config = dict(
    n_layer=15,
    d_model=224,
    n_head=4,
    n_kv_head=4,
    head_dim=64,
    d_mlp=448,
    vocab_size=4096,
    activation='tanh_gelu',
    norm='layernorm',
    norm_place='pre',
    norm_eps=1e-05,
    positions='learned',
    qk_norm=False,
    attn_scale=0.125,
    bias='all',
    tie_embeddings=True,
    parallel_block=False,
    init='trunc',
    init_std_qkv=0.0334,
    init_std_o=0.00611,
    init_std_up=0.0334,
    init_std_down=0.00611,
    optimizer='adamw',
    lr=0.00197,
    beta1=0.9,
    beta2=0.98,
    weight_decay=0.063,
    lr_head=0.00754,
    grad_clip=0.5,
    warmup_steps=364,
    schedule='wsd',
    decay_fraction=0.796,
    decay_shape='pow',
    final_lr_fraction=0.0,
    batch_tokens=[65536, 131072],
    seq_len=1024,
    doc_mask=True,
    train_tokens=465500000,
    steps=5079,
    dataset='wikipedia_en',
)
MLP neurons of a small language model. Each row is named by its layer, matrix (up: input weights; down: output weights) and neuron, and shows model dimensions 0-191. Each number is 500 + 40 x the weight over its row's rms, rounded and kept within 0 to 999. Numbers have three digits each.
After each neuron's rows, "fires after" lists the tokens most often just before its 100 highest values on Wikipedia text that the model never trained on. A number after a token or word is its count.

L11.up259:492554497432578461497494488510514510505475472479468520457479472500439541529487502487548420474512540614503490562542505540491545484452519404482512511551526517388511450513555483401518500489459540465461523554544436559477507478478565535507542518461537538505482481502511507495439462466490520478509508490527470498525444518464510473556451480539461495561489563490453443460479455536517512517480473455482525496522403438558535541544452504518448547521430535546517606539506590477502511533420469503515568489494483554454452486383512485385501561434501485516480499480541486556476424495496469501
L11.down259:513495490443469491526468459512429539544477442459544525507510578533493515541585523571469469461480506502465486445506416480521487545508473592443528503532445471530445478469508514501485439539495479543507558480523543574459526486526503486482524500500538497542463536457592459518479525499552434491587474520524478556480474527483544516432531559474481417494499461505500456462462541438518516494590531478442549472580446535470527465509571460499572503544572509482529389461445511526517463476477525531519467417501456559417533499492523496508499450543453556502465519480473488506483551535385565472
fires after: " t" 16, " c" 16, " o" 5, " m" 5, " mag" 5, "ole" 5

L7.up48:563496527450534470475502525494474582506475409514493506477516476458495472522565542508447520467495493470490511481459473409506440474448480450514540473487505470489511503601532520533520464475549542460535556636479468546512480544479509546476519508564472510459501424467514504516488504448481489499570485500469562460485452519462472457509513492459586549538553504553492496533509545527445488469581460528543501501526434514516472493567436487500531554503513489552494533448436507546487515505611555501488479476558483498488473469431460527481521484564581506551476491445466552516523495485578545445
L7.down48:515490498484474483477529492532462612525558429439486492515480479458521534527463482528538491483576527534464522536492572512527550465515496490594510472530493527502482494432470442481589509497517459480498497476485485533527510536389499443572508509500533465507506530506516482460511511452522599488478533491481536515508474529477528477534421495549454504488581457488523475472471501517512619501498516414529522520494497500480494516516467387509447469528509496459501551605510538534497506524579503527513437487447509540509525475486544506531464501470484458401468469509479545462477491542412545493
fires after: "2" 26, "| " 15, "\n" 6, " The" 4, ";" 4, ", but" 4

L9.up280:517412456522553519481460462476521450469545471528544471541458485534464538537479417541496451499443418612524563475478494486489493530569487594465529573451522506451487520495486506501493550475566457437466541533452477453525481530497421463506463552475475478555529511494436549509530557468500432517463430484543530541507573563493487518502453580477467511536518413515543455496463429440521511473520443488537454483516472509551479545536520498462445444564491504505508524553560509603523529535513442542547564516512514537511513536451429514543541476450516567569511510531553463530436480415510516499
L9.down280:549540525447420446446559584478453540528535463479559480478498510497523496562539579534576476499476529465505474550460524522520448480478494453491486528542467497532466520467543502513537505484562470533493447522515540482491530454519465554482517534521542542510433413529484422465490501501474548433541514575501484482486503480588455517494498460535495509511447574549492516470510496541481451538415474504563548499448486462447530470489535498442570454484547444497488520478421530518471534489509467537481533448573522398489421602556470499435506551466537521507541548600483491487516487467500476511
fires after: "c" 17, "ac" 14, "oc" 9, "uc" 8, "inc" 4, "anc" 4

L10.up157:513516419484525449488542439446529477484516485466493460466535384459492486515472440422490461480479569493496500512480504562539475515452537443554492536525463444492501539490465469539559509542472499501415491521418509552582470544560525457541491500541495499498544488383578538427488535552565517521530553503492463503537440481535529448514441478430502430407411562490482449555519421483525509440477491472504494510561498461546429541532500506424516507494505514500452479584479549515423485541470452533476530448451505487459481528486493567532464487447446526550521461523527516485473469500502499526
L10.down157:527504498460499486502487507500474478471514500514479493525519540505438498469506511582539459466498503549477513489491505498504461438542461514519503479454452498521518480456434532464500547489487513501511504500503505532507487474478493488506485513537531475473501509489470473525449513450538489505507464463507486498516460508522565501473486507529537548481494482533535530466512483510549494461478524503471521519498488476478567540461480509490489447516505487520532557530471502472489502452475484526538505537506482508470507502485500495493435567487544495462495488516476502497501483507500551496
fires after: "1" 37, "2" 15, "3" 5, "9" 4, " | " 4

L7.up92:567444463494510517553459520426509516466513494482506423470400528482469499507551471403560451478470469452487496490461504523494539540513419515452585532500517526543551500515551527467487481514483547534411512544474512543447523562540477465497493477530522477501500517513541464540442518463531471505523446511540518491536484512508510446523523423409504525447516461451510522520549517496529490486498525553514600484551499479456462470538496574479445472440561458502462471571442549537461508509595486567545498477639464508497476446419470488511544412593544478516502470501548562437520488443561506472
L7.down92:475461490517484503512490469522495573476426506536528563499473461525562546625521549490507493511542467490525546522484538434579521501522513518515524428527496482518507486483515504492472452496453477590524565552475499545427520436449431523445446497567504562499514493519439567501512411543497477524485462480488513419447546449489496503473502472523479469493580489434473509440443508501515559445444474526449412474419429556528550501424478483497476468470551420542514558493546524553534493478512452531537509571463585471501430508551522490540480554448515512575456498517512538532439562513412494467
fires after: "." 29, "\n" 18, "s." 4, "| " 4

L11.up145:516543453471490548490508523502478506517502500401487471486525544453550514514528419507564427567491498493505514514617502484552487576536542557481504483448549469558530509470523519441490536487467456527479498426496448520472560494434507460448520546448424490451527413422484443508561488497509520494505575532513449507572502512472494427480474492525487448536489524510503534475487533513518540480527535478481545444551482509386421493465470519493455507528472488510514561506439568432439477497565536555524516549518485445493539538515448539492471516534577549538439509459505501539479488563485572419
L11.down145:557481531588507502530536505492568480491528527540539459434533434508499439426474502491525489582494506465509468524550553490493550455467506460560469515502527441538478509530546507482462409521485488501552521560571517456532486530497455469473519494468597476562478548503466485422457420459484547475500494533476503563482512540529451498477546478409508617500393535472467480412509424504451500535508498446595519549488465488476539478479511503535554544497500509487476470436560511514471464516539444504447531500508552427446459521548507498509482524515562473534486524521492454522502530488496493522
fires after: "l" 15, "ul" 15, " bel" 9, "m" 8, "pl" 7

L11.up342:549539455437544440445457417497492613508467490491559406506485504537541541513415408506428454500471508482459465522488513537569511435475515443544491521505569538521508565582473512521481492535490441473444554449477464508502490485504554494538461594503498454444566506440538584452471492484632594505491517465491484495509475547531439448525517501430532473468455534494550534542596464486568490530457525544525488425540482497508518533514498575471545494600498504473471491474462487491499508511475479485479459471536518488503473501458494451466471499529514523496525490447531460510500503533519562505
L11.down342:493412501502501510584594514548464511450525520518471458471478515496468466515500501544545503515516426548483496464474497522540575493438525478516494452535497510464523471454452450488449497448511486503458522604476496544522549468509508509518489497525457453531489499496508495523441458464494457494476503524444519478502526455506589509539516485503526494450513501480442572470498514472535530476491559466497453473532494489493512526439484524455567519500525525557448538480539419517474507454526496445492471404541512565503540574520521527581426545522517510552556523446466448462427542489459468474
fires after: "1" 30, "2" 27, " " 5, " a" 4

L10.up206:518543472482489528529457457508504519485455541486514529585489472509454435513432458547439447542481461556413462492542481470534505504533414590464527491540539534481523531510459492452536544448562482452482479493500489511503446614535512529556502495517515515568504468540548454533522489449481529460479524482496551589557496567523492484512501471439534558523434455523477455481502531543478536448516497446470549533476485509392452523529476533484442486503546490441437541532474578523468528543529484571502509503517526599542552519414507502544579405484494447448405450467493514519498484534560509553
L10.down206:496482491528382454517525492558496478453521521457474565402477514472495492471499511498533418484470470499455449532494534567485504548541504486534565572488466417535476459524526494512480512537467489533582584485468481561454468420423488432537457508453462485453438506474468498562527536474570542509491519499484494489562493500500528526478605387486538517466485490487472509527552541531500501474486449532598485532561497495571451531469530435543532464483470468501563437446501482460521430549495492553561521500436487513475493463475485464461544559429544468451517458531503538493522566544495505511
fires after: " Y" 23, " G" 13, " Kh" 7, " k" 6, " S" 6, " g" 5

L12.up399:513528535503540470533460516437476485417513511445439466504569441473540542571560437477577524470485523491454550547504483499513508545440521456468584586500450479536501485479490512461473513471476500493521496514469514526565464472542490442467519530548510508468534535516530579456545532500521459541500556575576498417514504522471528477516502485489487415513481495506501480462414520510476443493517495536498578513532530537430528550538502520542521571437394497504488443490506528464515433499506444486520548440473479521499494502456535461519455481472401460415495522564505480570426470562441410498
L12.down399:501533556557518486467457499489502475474529498504494488514444463520491536406479542463413440508471469586455434460541515461555490528546495509472455469485523601467535559533496451551461487507472516498554436497430415470494519470497511518505502444527469536521519567495502507563477544561514523511514475510445494522531518494516600512410516495454528506480499484550490454517580537505471429472506480538534427499509433518549490467496480564489546503456555451487565514472486544574585503511485471523424539475486517460443499566410533532530492455500545458525493480463476536491558571477568424495
fires after: "1" 44, "\n\n" 9, "6" 5, "13" 4

L10.up207:484486474521507542497449471477536470590494478453507434592508517486504496580464539465508531606501486546523491525533557478551482418490464533530503489566505478523479514534510485446530478494460427526482457501458508526486478479561547474484571551536489524498574461565552522432485494473462482446483553507480460562592506478492539491544490501524458441499531491410471463459520456502434543534515513522458560507460484513460476464505442570459512534504493499545498439502503491526539540577463391477485496511506454575551488494480511387510541500438533389543501508499601503511514449482542518526
L10.down207:484555503477616471468536516488454535461545499546470551440493513471446512572513438493535477493466587450540449503509566449519526416455509487509464603512596483517502421470483458567474520520512462520513449547492492430560423563474528470524491491574511508534523468453448538478522473567568515515496522508519527519427512501525539452509518497476512550555468480566535572479456495487464535454471472523476555467558519448498442498507504511490502460461427501530427511448563514479500495497505570452563564554449531476515482452396519533478532545473461434483506457455504426600520534469497515440
fires after: " t" 17, " c" 11, " contin" 9, " C" 8, " p" 7

L9.up186:455562477446484465489464482481463529498532495427510467495530535530462537506532485423426513482458474584526526474485517550498527452547512504457463517540489486423495530479461488477524517464476467482477585461521490518488530525452587434475584463479555506521465462512567595514546565460514525495525439495522555509482537543495477449482474484564433530550532562520553518506434434506454454557571508536503443562463483460543465543477535483499419492504459464483528518526554524468526531525463546490523477442520441513495457445510504500518516568515479516467559493484588484447430455407463502441
L9.down186:593481482535468500479518508531535501509522471500579455530545454471447470398481498456553451521516513536556430570540519511512464485468495506508453552521480529594567461502501473509485446590526494458468500587498508506512468531481421496441473510433449497510558527521458448543465461454524519479541552508470448502464487528554426498484493494485559513517426528486481467431505518535465499550432458513516561544586480566434564421531473549480566473505501485487482504507494606536467469471518501501445526455571516553447509471502566421483542490511514499490466498559461530458549534525550491478
fires after: "ic" 43, " h" 8, "ical" 6, "c" 6, "oc" 5, "or" 4

L11.up424:486572474426475573514495457559471489455486523495490493473453506511483532540475525470500551524462489483560528522523454477455505457508502468518557481522521504485494484476462452480561503513461546515481474520462463447562452567485521506546569548480481463516605469503534558458476445521518486440530434516541517447580539485554536500540537480448507539498509474441547411487505531585571516462454512549520516502475553491423496473535485524482503538478555516537407535572490519534525514523517519492490442476501446483523536434421513441485531456510407516492442495522545487529466485505507457573
L11.down424:535512507505444513538511452466500544489499475500505407544541455522560473496554483449589517389501485465490483541483475574490477467532494508412519487520508486464434470522457543520590478481521483524575449447494477423492460533487509517515494530490514457497525522526478529566536561485521455556427520520437414500499477421486490523458532411510490407528495527494529502498568487507467557509470531496477514539540477484502531490508471539506472481558483517602433560494446530562524425492553517503482401438491546511402525555559535446447523507562424538448547489501533500561561504490476515532
fires after: " w" 17, " sh" 11, " t" 9, " b" 8, " sp" 7, " s" 6

L7.up297:579482481511500571471503484466485555457516476548545499490434547524461513514580491476511444532485514471497539572518515481522504455464517511544577534550465448514524472520498485522496466527451518574426538500427483511555566519438490477492494494571456434466481518498576474507459561429557567535453473563547545504540494530484494473499511519468475525477531468522531504465539437483501483520538488431479542404516474473442478469600515464501476512495525492485479460479506472554431555500528492510471488509520449541527479458476531517481487516574537387480589455490459549503432540518499564476
L7.down297:431434508495548471493488496509507435458510493527477532507433481500465482516418478503484529499565503522565489462502496524547506553578512512477436461472542519506504523520401507441512499485553503525475505511573440583494558475502456484508482506444532506538495485494497501490478443538494430449540491462427432514461559476529557533454571526504481415469488566500479529493572530484489427493467482521544443504502446508571528525452514474459558417463503466558455550557539493421588463435449492551496582525502561498468477493579530478554511540469526491555432487495505426539490506469518508486
fires after: "\n" 55, "| " 16, "2" 12, "1" 6

L10.up395:452431476500573472572434512432484513557555485547604500523562503532458480523543470432495479509520558616566421470482528554472471488488433452455458510498447497525493488561511523459463514529499546447467494557517430566496435514483507454524483586494496416486519471543422476552545630443522457489497483474507534558466512541564508478542520508513448491518570454507535448523473473466466536561575482454483528508509474518484493482487514464387491480476508502554479484513462515502526435465436484495493539495464442517494406531523550528515563498527493518478450506485469444488547506488530447537
L10.down395:502521490505462511391427478522518498440419548471456527455562519500501550503561452496501444409444542561466497543499453485511553529483518504511496564568457492507521560471516523544508507459500494565508597511551467483567555509502488546568387517495433498518451489508495473505498444511536488533526509460504428486481514472561421524498523528505554520580507544494494543539499481535430513487475580537437551461565484446488519515535456511453509547461472579497444524442502463507491529480511528426480501508450523486442490447513557487593577527516533487481491481469480523535507402490494496515
fires after: "c" 25, " c" 15, "oc" 14

L10.up397:515542509476517479559506535477433488519526523488521541463493439549583484499396405470522481477534568584487425508447540529519471422473480510522520513521431439548532477448536470476498566565554534422482529542494485466529484494554520441621507448530470466512514504503530501420499562476479459522509499525504522490494539467504436501500520499466471453505583514477458417507482527511521532533528582563484499424509496533528537557461499541507421538520558528536519560518416525467495455572465466508458517497488414534535538518439463475497518493512467529491508503482525417464523463521478477480
L10.down397:534488481456500460535476448494482519455573496415517535601486491456482460511541535542474488484431488465568519509403554510548529507460556448447578457496505462499537520479437540506477500430501515494513529471476547506481534589480491486450531506500384457444489483528480503485439521507452440440471540548431463509598434574486508503534543520524465567441446469529523457525417494584495441519450475523435534575487521567446530513512490496518513561476480533526491465519523516477525468456492433454492521531515460458494534500586542511474574500517455463507527471547519528489517560519455526494
fires after: " P" 17, " p" 11, "P" 8, " B" 6, "W" 4, " Che" 4

L12.up83:530499516561549502548483472473533496485510505493533490570513552511487548522560559571505472421552523490400464539542521526474528528513451521551520539485444498497470572515547475463479509487542505457432436487492488491505571556577519463485466504504470538477575512529489560474498549498548474470470479506568468497514424520557593489507502459464492504491483502474442470437430449417464487516440490501496556470594473517479475448498466524524493547515520521559492522497465549491415505486521531560499474455467538514573447457416462449478508540598483500466434458511524475469500552538461462476
L12.down83:432555507514470500432484448470516524520539557566502534476511519583442490447499514449509452484541502601508473471426386560568507431486460509479447470500481476493498540548474437528502541514484486506529434472488473495462514541473526486459479534593515487548516500506542482521543498560522443501532494455504533450435517480493473516408519562465509459493511535575484468496481528489532538446528475474537478538505445533499511564514571519537527479538483468523556500524499539486452521529483562462489521425520499507472514562438507506470492458558538501432492635520480493514534464476529515544
fires after: "1" 34, "," 25, " | ." 8

L9.up411:448523527498501497579486486439522453488464545424512492448507486490520465478444459433441482482511511574580471487510529473542515488523462490506523510504492463465425525510484439568517535505464456506490452407457423482531477557489491541515523544520435514433536457553528535527532458544436511455459486490435471472535483476529587520516488519445554519508506495486472527492447508555577566420576502510439542519439432451481461540539493460457494528559529449528532580571521493488469462445459507486552488544498422528477518521452414560483526533576424519551485507498555503499475511465528498539
L9.down411:589507516509456491541498452413513492430552480516554437431450493499531482472456527548513523542412524459506453509558513523487479578433567532503432496524447484499538502559505518563483480554541486483540475544572569477424530513445433506433496541520550413504534509486505446496423451441570424452537521519557502480441491516525466553535508460377533535494439524487486475462550486467482496517484452511485568484504495517501527425561553510514535540478486427565492490513424504505472494455534479544444564520551511505493466461508501455498521453515514530520530498560489491479516477490476490488
fires after: " f" 44, "f" 29, " F" 8, " M" 6

L6.up269:569458489480497517414499526436465498497568414507487504490491563448515492556561484443521496519545504516469540515501501525544487447466547468554504487549480502528500486456565461520493486506495500527452468533388465513490522494454462509465499506595484471487462509488522490508545496422509547580495487470564549501537485530476473457569494513503510520499595485526493488432441462562488461518626535422501507446474494502498490441586413434515473559521518491487498512444526499508488506518571505545453440507564438564571493489424515561450525492564514473471531488510480502520499488513472523512
L6.down269:409508551469487476578506519530507577503419540473508464485480459506504524466375542537515506438494486545514485544505524554513534541510497515546495488480465550452483509536410525457542516486533444486557499496561599497542485485513542478573506491415557487489529455481540521481478489572488509434465532504453464475514500449511507542476511493554450520526435469475501530539525504436519548484468488527481479585493556451491544545410525525459529438525510453536510513574543499498508497513460507541528520451417503464453432497521518437475481480429476507476469509489517489520488447459467449555
fires after: "." 21, "| " 19, "\n" 19, ")." 4, "==History==" 4

L6.up36:485491524488542455499512499451524482470539518507550423454434503495482498484522487526487495451456538614507480516517505483512459496480511463527562528508451567491546545481395464440528517469511460502480484501489484553554427489524509481514517562479542485522513498449501508526468464454588553464473469518469494459480507506515481437513507443467494528499512554449538396445460509542508476574434544490533536534536473495507479498439508481477447468477458476469549474511496505534450473465518509554525463429546488469454508517412514542516555430477539522489451477472642480476570483458516503452
L6.down36:593490404577476560438458543494517579506500501521431463516461472472492511440480451444440559503422521458544471567493560538513472447574499533522503520507525497521491529537509500491485464507530574487487502478417477519479554512451586462514496535442447575522517521489481479509526479515584457474509484550527435513469461462515461483516409511568544437455543576505531479519553483485510474500523550542566552448601441511441431473538527493463495505510477487542482491481518494546506508523484425431505522468502444525499458544442509553524501481462471534505522549464465529465473487528430501520
fires after: " | " 30, "; " 10, "1" 10, "–" 8, "." 8, "2" 7

L6.up106:506460505486511479508531466437494495447537555504536512509536541498468453525508476468483462533478502557455444500560502515528478522547493549571518494582510620547505471505573495433502550463549540472485541500453465485539515540508505503514520509470513499576465533456469452500545464463504503495434518539499516483473476479518551364581491451369502529502493450466515531451470475426536521490487582484470464488512492455515508500516514465533346470529485563473554582504480486530513503534491522471513513412446495486553524468463496472576540453529531452483413445528553520518452483541545456501
L6.down106:509536537491487479489507521517428520526519546477559451480467435422472527461492501449498535547520472427478436433490525467390575563553514536536518552517483517537473562555398500462486492531446516487503477492455474548542509573441563509510458433468524451521551510511506501500499535513531474459548491479519453496482499469431532508473487521580559546446473567570481456545517520449452503554450509475532484553500483546525476479453505519506435449545471530496499461531568449502565510495529523443496575467531436488483508536479562451441449461536468551520448441573535456518472508554430428554
fires after: "1" 26, " " 9, " (" 7, "a (" 7, "| " 6, "2" 6

L10.up150:452511525447610565471501522556509505542489494515584424489504519441508503544457480487432418472471514505476482530512512539512508483446421503515527533586500494469571521525485483448503479405503485456516499474479514541531472493528474448520523472422519508552537460500506466531449513524524470448465552507606569544546585492489515528532529476465443523540525549495538500457490475597515510490574444468508544460478471519495464527550467494525506522506504526528493490562519441459472561508512499551516551512532509555610474484418486487472522518467473454489481533517576413467476551521518387517
L10.down150:584558496612443491448450567509543523455530521474528505485492516575488500471504564520539489532488501467481471532486544467503500491534534521483434461451517543495477457529471525485464502505502581510472519467453473525435435484490543501561411522481542508503464487517443485482535449501571507547552530550487500446569476503526480461501386474415507455451561450489462514584498443494472548491491454540413509514525462517500576542478489460489578463493451489505486524452456556497529588470539507524513622495551483504474561521509471480444496490491478425460520537453563468516503451508460595489
fires after: " c" 22, " C" 14, " h" 6, " g" 5, " G" 5

L7.up326:532508446471459439432422403442523484509486450522630429480410532515506533516552407525406537456419471507560531510484511473525503439527509439539525556498482479523539557556451522472519470584497532450521450554483456495552519495509546527520447514454479519454526474497527445477518515460584569514485512500523506475494459581479487515459451513546510482506515553527576487532520452526505514475450585460565496455490509414558472494500467522455518424515471500478500543533470506474515499434521643544464484454523525489487470532490476466501485510527526557516512517569558493506556501526518492531
L7.down326:563480565534528514502465593497455465505494462481427522442548452466482516471599556506495443484535533532509515523437559461489473593483469468486445513555498509455565464497512487484501504554509508491519527470495581584436450445518455498477535511547489525386566514534520479555442531512502496543499395575578467483534431523540544499520517478499455532462491516524444487534488503531512515546506517522504560512446451517537505434508541489506509552415485548577567483461566450509531435504487470533427532510546536505478461445502530483470458516486570497497432481494473451470542462529490440436
fires after: "2" 27, "1" 14, "9" 6, " qual" 4

L11.up136:537532488475485486548460573502506521507494514453515494573443495474473545537485465519552474520471472529477540538517471458500425417521492489584432555456441561508573536502505465478488548502547515551483548523515507493504541523530499445478488505504503476514554521564518471422481499553505523479455490503548480487508453491455505474560481480443515565470533421533454463459544442515510470502493518477501485491520554518550527509446486551445489551564493540526488482444509496538478413537463488499494467460511521491558493589440464419570562470484492566558484481491533403523509458583492461517
L11.down136:530475504474498490528520499510516439488496530513442497485541554498503492560521582496541492427517517511463517445528491500528541470467573516563531552473424426468476462473528455523517522431491501546491437560591488547537483497595504566429503504597526416422507507500494531488455495546489450443445526473543468486515510453444466442515525535559478504542426496530537518440522554499426523489486538553413516483514521489462431523530487461497543485556512468498519504422502469504527510534492494517464449509506500443517500468502533448446556484458546593535455541480445584526472488457485492544
fires after: " e" 14, " P" 12, " p" 12, "re" 5, " fre" 5, " em" 5

L7.up280:561434500481557520466521493468524475526522504558498527425492486494537494549529502531473553523525451476569519472503490526428489502462504514459582504498506440524551484380445470514479518490511541519469539451536478526487517413504506460548507512552476499502493480546470481504480588514477529515518494442527513449448451554491505558481473526473466517507531503543502510394459510522523470486530489486520500484417489545533485457527504458585521497589551487465509541438495544494505474457590544441457501504532482465499502505501442530435471571602525514481595494478510509497517498478499574413
L7.down280:490578542532528459507532557543465549505471417443448483519472513486495472525480507503578466480471525481525520524497515477483498482476533521565476519533447556452507467537515477423545537502481454487541503518445524467534563542466491463579512467505593465577558521549518494480531507501487541541444560480465478509521492532502543494561464500527493558465560430483535536505468473438515545498485553462502452486524492469483480552489430444429448471516463447455445477569476535560488509551499465467522529511420445544498552511568521467526457491482439484413507443531568518497525511543424550494
fires after: "1" 20, "\n" 15, "2" 11, "," 7

L7.up257:542502526481517503464451500490440563509517446487500528489481512465560498558552523420530432471490480472427498473460512457555525466471509444513512501537484467492497487485548439517547470457457535568480498540429483548504507529466472479469458486567471456481472525482527505466529497379565526554481472474541558539517467522477458422543456500434496516534611537508533466523482495575473488525548460429500514454486484502513497490577463438506525542483503465531487485462532481531476485511582526516446439480584493521553498465503512553510508465580532492545530459494464539505448583501495566492
L7.down257:517529513509475481538466523594450548441506499446475417482421505507450531498384435535498510419501529535529445526457560519520527544494565547547479509515502558505516479469419529448590543541530439496488516524504573558489527498475520470534520571420501464510547514485472491497488529539529541496495528556508484536463498502524549532477466413530414451504458466496485514537606450463489537471446505455488536528488532479551522524415483489534488472531506508461445516546520532435449515475473454531526508468481510538461480473507570512537467519470425447482408556575534505515505508536430483515
fires after: "| " 50, "\n" 19, "." 7, "2" 7

L10.up208:426568498536564533501552482445480473463467508454499544588471509499529477477500414427525483400515563550510529511524545514482509536458462566559511501523436530463449541499568543477469528509532509503499493565415498470456487533465520408429514494578497511508516459489487528513478509483485462374497486550493540443590515569485559534485521457423512536482516490443478377498484495537454480485494495483455520521558451453506473533473553543496514482504501495515479513565471541527516522557516499553539475506520479487557512501465494473459541463520478564496506532510507510514478505482595443533
L10.down208:570481502447545493531519471449514451479467517492462492555485476529513519472451540472519502453429438479451501523514506508483441446543507524595535473489504504506512558515450445511498557505536486515532489524554524512484510515457505495483492530532552529492496519614430516469558494544555541441453541515527504495486531584541499547511497514504516455487471495401466550536504527478524469505522488467480533563531485443522519470540494516452495471511439486562523437493525563527510438519582452497512503559435502445514488509531511434482606480501363460453579512454504455623503485506424453489
fires after: " f" 21, " F" 11, " G" 10, " w" 9, " s" 7

L9.up191:547491471507511474542508517449504564415515472411537497559500488522467528571549476414481460498499489445528525518511508478510527445456444592553476486480427550484607524480518521502466480555505528506489533492535459541549450519534420492500568551538461476543506505431466473432495498579474464441514464502545486442510462519483490481485538500452497453479531427473484458527505470530471507525457561468626464522559580478548492538514432524484504502548477496511536466523407510547544502556454482427470541517548489518545590545548509453470514518454477488521474541497496510473503491528561429539
L9.down191:502523556536487579464559452516599494501496559486532492510491498474435542542468431426525465502506540547532536504429553483482473451504586491395405484435542447482490493524450524476487479504460474502475532467578493457403445534502488474507536532546478541470496470492466494441488496459491547503476536457537549467528508483488504539487495540513468588497541491511459491475492518433545554516514547427519490515538546453488535571496414505547530458461535491494484510537472458437529534512532470464550497428571527516458545522449527508410515532548490565482513483449475524504505484508576590471
fires after: " l" 23, " L" 9, " p" 8, " House" 6, " pr" 6, "l" 4

L10.up283:508499518460542535497462410484470532446536550576536484551543493500517432550474476455530478564479572494441536427510530502473542552527539421554542536551469478493539547499450481540505571570586494531434413454481440481498514507515539506540538535542484396476547463446482536473456527520505476505528478456468485543472473489534549449529511494522480482513456552497512548546534453518494529507573557485502498336498458502576454513575531517526508476465470492479509590478497460436524515489486369517467550462492475523544457494472503515542555482483452458549507480518533478486467529500473543489
L10.down283:515526504540493524455523543524481517566461479494478516501534484555484488465542461498522529485541458524486512486498496540484581524418473542521533419500532516520480476472516496539550426564533526494512530479508512534559508473478526514496522436449522565465450514503516514525440487530545476477506510566578484414521413484498491551484474551499471549480446411498474478508514526511465484456521482482526431577500482425379505401551514548465558523456571452523434502468464480555552516502525499454501483503488458521528441484500493490534475476445448569512514483449545497518450512518424509414
fires after: " C" 23, " B" 12, " b" 10, " P" 6

L9.up392:447531416526551516588578446505427478478545512471523466548487475504558542558494454489522419513452488570480438496452546539527499540510455438468507486528542504515541415454542493499499504448476412530411453501455487531508442564565525484558478517538488428495599499544560424483488504492550452522553502489511520528536521448558521493498546539517565499485545469471490453498542524511521479504511504458494547447501497451475464528577470431505498530519462472493468527559523496537483498590471466486432514527560415562503509574465460473524476495488411476529481541544498500471479534591487455497
L9.down392:569444538496585435447546566413527547491482488520543541520490489527538448527505529572554606491449456493463569526539520505493468523466479466472519471559415576530454506518508487428510540467568590439456516518493527531500446484483553481453457471430503574584485541515546475519484536560407447437478556485463467551496477460505478489496514549541475533476437532503539502508515486417524553465519553517491464560500477482489459502449502487492440390510577498464491509533481498442452445449509477439496548517482440474475493544537506502515507517505474482465459503454463522481565516479450588466
fires after: " M" 16, " P" 11, ", M" 8, "M" 8, " B" 5, " m" 5

L9.up339:561457505437435586569488462495457440460495513505505453507534428483482474500433516506505520508472496572528491583508527511467428499467490519488486525555432452534437504590436546463517502452554470464498513485440539428451465475505551497446521552517488527478589415455556518443506486454536486468524512523519543491448514500503492458482477473458539541516474537496558435568432511607523573505476536548562495553535488477471542524456525473500465475447503465512514539463456489592460468521511556473480513547468474496540546514497523464526596474474483417502590562465489476494443498505551418512
L9.down339:526519504439545452583549567446531519510510480498456497596517524509521556497486522545535524552490516499464538550496564494524538492472451510531510546491454505486519442475477482472481534509489487439469467497526459500462465469547469477518497428510499567497503518581581445540520494465493483537520611410552488585505525518480513458465477525519505497482506499491497466474537537464452472504487493507399529464586456538516464520411531469412487460484509504570507508520496537500482494439458397569468530415471498466478501545444485481496486525583448561442438437513458523481447590486519461493
fires after: " Ab" 23, " dis" 12, " G" 8, " s" 7, " ab" 5, " d" 5

L9.up156:508600534481603450492404532520518532531501488489492519577472520477470446532477452471474479517511503540471507509526492521534473482486472475469518535532403463453501514553446484529533516461499500517471532497487510535489494498495487513497538514547505504535552466519542478550490507485498447517480435495557627598520533545563458483531532467516445508461491436492541436493520493539535569505572503520449514540512462471469477511370530505426463537494529524542478468529518426570486498513482448489520474472494508554513550550500430535544536464484455453420482475495515459492414463534549481503
L9.down156:516524463459445510535549538475475496479482524524551489537506522466559560483443494422495510450502481561479492468521437526501538513497535468453562536455540461511498480474485551500526443523526444485608452508491463513519492463561456460505473531534528498456569475502495472412435548451507450506481485483554528436465519454507386491476551492503483560625470509520536508509532543480480565518579447492539525508487432504604538470477510510457488566482503540537474535497482516513541529564494484480465506507478461539423465465423499488450539500568523483534542590482508544468609527536530434531
fires after: " c" 18, " C" 12, " inc" 8, "C" 8, " res" 7

L9.up341:547505513554496444495498504471406543506474512361470502545481481467492522485527511502491549545466500504496528548539503541454549425498409506451490444532423530505550524470447488471495488523546527487451546510495451557487466523558523448489487508511476570530489534487463459488476521556419477494491446556539500584525500499440479438526500489487479509464533478490549452505495482529535508495459463488532501529650530511478530523549481583524473526509503466495420474550437533522481476551490483499525525498499531544534502577508542429488507529544514402510506541459611547472478421569531504465
L9.down341:499432477454440522465402487485555484529495428503452518605522532513523512480452538442480497555475540539581516491546516476448545513480491534428535502454536540523576461553534496438523514510481576502507533471478509592457480498481504551425477504501503547398516499540474477459446423472454480561527517514444481493522513500469474511517475534496532510456502486473466528493501473390443517493496464504474505473481520499481556576500522470502500423471531479481423408469539491481540528468524454476453545583453550633474494515552534499467575504535500429513440467502554514516529527492472537481
fires after: " L" 28, " l" 10, " G" 7, " d" 6, "L" 5, " Q" 5